From a checkpoint of a small transformer trained on Wikipedia: 3650 steps.
MLP neurons of a small language model. Each row is named by its layer, matrix (up: input weights; down: output weights) and neuron, and shows model dimensions 0-95. Each number is 500 + 25 x the weight over its row's rms, rounded and kept within 0 to 999. Numbers have three digits each.
Before each neuron's rows, "fires on" lists the tokens most often at its 100 highest values on Wikipedia text that the model never trained on; "fires before" lists the tokens most often just after its 100 highest values on Wikipedia text that the model never trained on. A number after a token or word is its count.

fires on: "==" 53, " ==" 21, " located" 5, "uk" 4
fires before: "\n" 74, "." 4
L6.up443:525504476528517497515512509460505497503548495514453512448553515518534531467467525446523510485501505524475510464497510542509512510484508545546482457498502507507518545495514516532447516522473544475498520511496481489502478511458504485466475522502495523519485475523554526512483515515568466500
L6.down443:507460478517518470551480507516489521506520544504506495526511487541465494486498526515490501511475460518490504531495525497498495489495494518502463518554504514483494485490447471477487495459518490455522498499498504489478546510505479498526482488428474439482493513505517499492499519491484546499

fires on: " ==" 33, "==" 23, " =" 22
fires before: "\n" 83
L6.up325:515469534524452518538530511487526521492499549467473497466490478482485480493505592448498473511527483457482493509511518468501485504482475481507550462472489519523482532537501443527478474466524538493507509520530512473523496515489510506501491547519527477526468495509526491484500531488501535487
L6.down325:507539471490505491503517535512514519522468475503491461524475506438521506529525473535493486512525480526523514500487471531490462497502505489513486520509474489464468490500486502478439527519455549505480512499448480478514534509489522532514505510384543460479494492519462527486496503468482462511

fires on: " =" 44, " acc" 9, " [" 9, ".." 4, " Jr" 4, "==" 4
fires before: "\n" 53
L6.up118:508491422492487506493503525516526544475459545513454540486534462488488480502502554497504507484457523504479480505525478474485551475494508523523520502484544482492449478551531530493535499491496516462481533513532457513491513491476504480499516513534449520521501518497488519489520489542502520496
L6.down118:502527478545494447524492481509492478493486479492524469509521522529512479510460478503529493516487453505529519495488493460467516490483511501531497470487518533482509515512506563519491481500495541514427438540513499518486525527525505503528494445409484516494489488539497523504510499475487492496

fires on: "==" 40, " =" 17, " ==" 9, "ur" 4
fires before: "\n" 66
L6.up200:542509538543460504480484522488535510465488534497486514491554504490494493492493553487502501521515485480548497511542516525495520472514500517477555477492479478492503503500520479488494459513500496488495524535464481468522513516498493513493524504573478539522458459493510538470559490521529516539
L6.down200:558485487530517501489511528489565476446493532510488511495531521509533520545503591496493505468497482511443514498471474459515544519515484481506510497488479492500475467505493519514508529490503496522463494541458528482501471526486499538498479484465486493498470495493500507499496473518479516505

fires on: "4" 21, "2" 11, "5" 11, "3" 8, "1" 5
fires before: " |" 28, "." 17, " as" 7, " the" 5
L7.up118:566526501509455494495486492494487495457511525473520487515523515481509522484514504515490468526524509502495491497492468509491478496478509469513498473459524502527491481527473484494515523472531524475513491551527466466495508518508500539487504477551492517494497503496462510464495499520506491496
L7.down118:469467521497552521487482476486512538504468485509516494490514549485505512532499475468497528500497515486535504462511544503521512487474455497472445484504511518461509479516486466529495515506488497505505488510544481493526452487489522504539481527480507477484490488485518523490491523508465516502

fires on: "'" 98
fires before: "s" 79, "t" 12
L7.up531:477554475498459482548505540496511544480459496517485479475477471474485504521478512519493495512554493505475515488598498475491487463501499463496563488494548478473453513511513516522503486511484471526527549522467491463516522524486518535482488501516477494520510479506500514479494476491494503457
L7.down531:519520493521461505557521498508534541488520502542469501483540506472451514519501480490527518484501475499486517501494512527505510541444516474516483518522527503484447519498505481505488479458450503506517491514502466512464531505457497490520482519505522499521520520506484524535479476504484495508

fires on: "\n" 94
fires before: "-" 74, "\n" 20
L7.up614:508513524506525483487451522493501517502477480508538529486529491519480522444509501460458485515531493461514508468521504483504492510502511491489539499495466518486486521492477476455506489527435524486518491505508483506463532507511540525528447516514460517504510554511490508504500510507532482535
L7.down614:525519507512546427449494522487472481544503505510517467524482468486538492500499506493505501507499507506537461456509485566481496479484538520510463513525532518501541476483481512509517498477540490471494509500501518475497542465467450531497548472503532518530522510511509493520497506516497523475

fires on: "'" 67, "," 11, ":" 8, " written" 5
fires before: "s" 64
L4.up71:497509475480529493485544435474457527467494532487530499481471483445501521498499507478511509497493530482502498474496512510461519508515475555521497523507472503450437566528485503513504514513504511463511519496501480497503534468510501496534530507489530534514502506524537500461490478499547501462
L4.down71:532490487481499491475496470504469498499443498510454493486483482472518488506507457529579522475508498500438491512486501516497534508535496466519477488489470503490510485492475502531478496471533457546485482457476525520494504513482501517520543495518493496499518508497506467515550548474523517506

fires on: "\n" 68, "2" 10, " out" 4
fires before: "-" 47, "\n" 18, "0" 10, "|" 4
L7.up803:498463508521521522535482475515495519461489482465513482492488535523470515534490507472455529505481536487460493492493509525486538507522453497499503506466475475473508475533473513489542482487517507490504474497492523504492537531539536532476535465513499483529484513485479478476456512515506495495
L7.down803:471469525508474487495460504512492507512469506482526482505539523504488529519484518476500456546457491484519541465525518554497489565517497519521444562479508476516499544514505562435468502510528460515512460504512491474471507501457483524500507514539491500449508494526468515494497547506472500479

fires on: "==" 49, "===" 9, " ==" 9, "he" 5
fires before: "\n" 56, "on" 5, "by" 4
L6.up582:487504466509507517505513461525501501500524438440513531474465479512437507485510498491460492493490514522468481461549487501473526485516502563510482494486509509428499503487492489476492508486517514468524511516539515483544492456514512516535508482495554498532542532491537510466513537576494489503
L6.down582:544486490511457458478541482506494495467480488486532495423536500488506521512523482496540513492521496533475483510493522471495466484487488485530500523511511499500497477498522506522496521494516471526480535493486498505491489551484520481521499510399535506456492493542538492508498506517480500493

fires on: " |" 87
fires before: " " 59, "\n" 13, " —" 9
L3.up679:511504422488541494499498447470456468508482524493519517498507485437510502484496507503507481538506540499520495475516570500476481501501511520517448497519513520537527525475516446485497515520541475516493498506474511506498486502528498569469510487513497546495464539498505477480517478517546488500
L3.down679:474522465526510554529517466522525535467467531504502488476498500532525521473479545488508492481513475510484505537520528506482521478476513512537520502489519488496505511520507530485495509482513492507470493497543512491476514501548484506559491471562508475505496526508489500507462490527494494490

fires on: "==" 38, " ==" 16, " =" 14, "9" 11
fires before: "\n" 68, "9" 7
L6.up276:456518522565515519466496540552532481464520538530477548524499500492528502495520503486510537498516504508482484503480459532491506530526545509482513496475490505523487513505483503487505529470530509527531486539497471490482573472477475499510511528503489521517486481498505473498511517526502510544
L6.down276:499515505464483542519491500461492525472472482473499492483483514527521457495460486501471501535477502453540485498512481480517501520469551482493523531604475498506522548519541471546544492494533518535480493537471509541500489483472512512473524480399515527510505499491511508486466486444513518550

fires on: " |" 76, " aut" 4
fires before: " " 50, " —" 15, "\n" 8
L6.up140:462506500498476510481504483485505534487496551518516524515518488484515525481476525505531521540511495488498494443523467497503488532469480513530520453489510473457495521512456513484468506471489472520526502566505518493488512518526477553535490483490526528539508522514522479485502478492525485465
L6.down140:512451491478500494503500494485478528507508537490520468522506534530463481475493507527517504460528477499470468480499506499492524478516512482541511499552556536488483482495496498527502486450504538503489517478495525471455548468464470505496502491563494507472466539514564505446512522480483510463

fires on: "==" 37, " comp" 8, " ==" 8
fires before: "\n" 46, "ve" 4
L6.up102:522515549520516476510517485515514506481509495493462484497484489525522524520503492489480422525447503484500480465543480488500469490494503468537534519509498488499532515497479459541516450499455478495510475495493469522476489513447453533526504494506528497501516526489514552438506498518515538495
L6.down102:525492458487496457517541489503497521561467538456473545501518461510492511468523510509471516513523497495515492479478487462513510490489485493482476545515515527490489514531499502517473490524526474542462523487516464520501494525491450518517467494487521511469519474498462461454513521511491521456

fires on: " =" 44, "1" 22, "in" 5, "0" 4
fires before: "\n" 44, " |" 24
L6.up496:491492526477541526463505484507516488444481497506480487465484532446465443483496473519487508510510509499505510495520473506496479509514521476520479502486518554529486487529490495550458496493504522491498499545516505518499439506497501507497472488480468527511445480495514499501507545481510501544
L6.down496:505488508467505501539450502484527484546506467491521516534519497516519474508454430467462485484506507494512526477512500494522472490532472572484519479532490499463485526436468494489502518497474471450495496477481489492477531556508520474480517522405538461462531518514448502479513456485508489470

fires on: " of" 24, ":" 10, " number" 8, " approximately" 6, " about" 4, " almost" 4
fires before: " " 53
L7.up694:493544491556504519524494474498536568531446479527492480481542488481494476502535494455461455459504510473508463480512460512485515524454475538485547515461484497522494521508471527534477535536534518533505468484517504519496512502500472475513506486527472514512520530516494531453503498503530509495
L7.down694:504493494476503500505500488499513509437541459508481505504484493539520501462506511512461470487536547475510501494507523519533502471501524502558505481476555480528538485512517502526470483476483517490498518497503487474513537505514514480486500508540521528503518468530488469505498488505503466486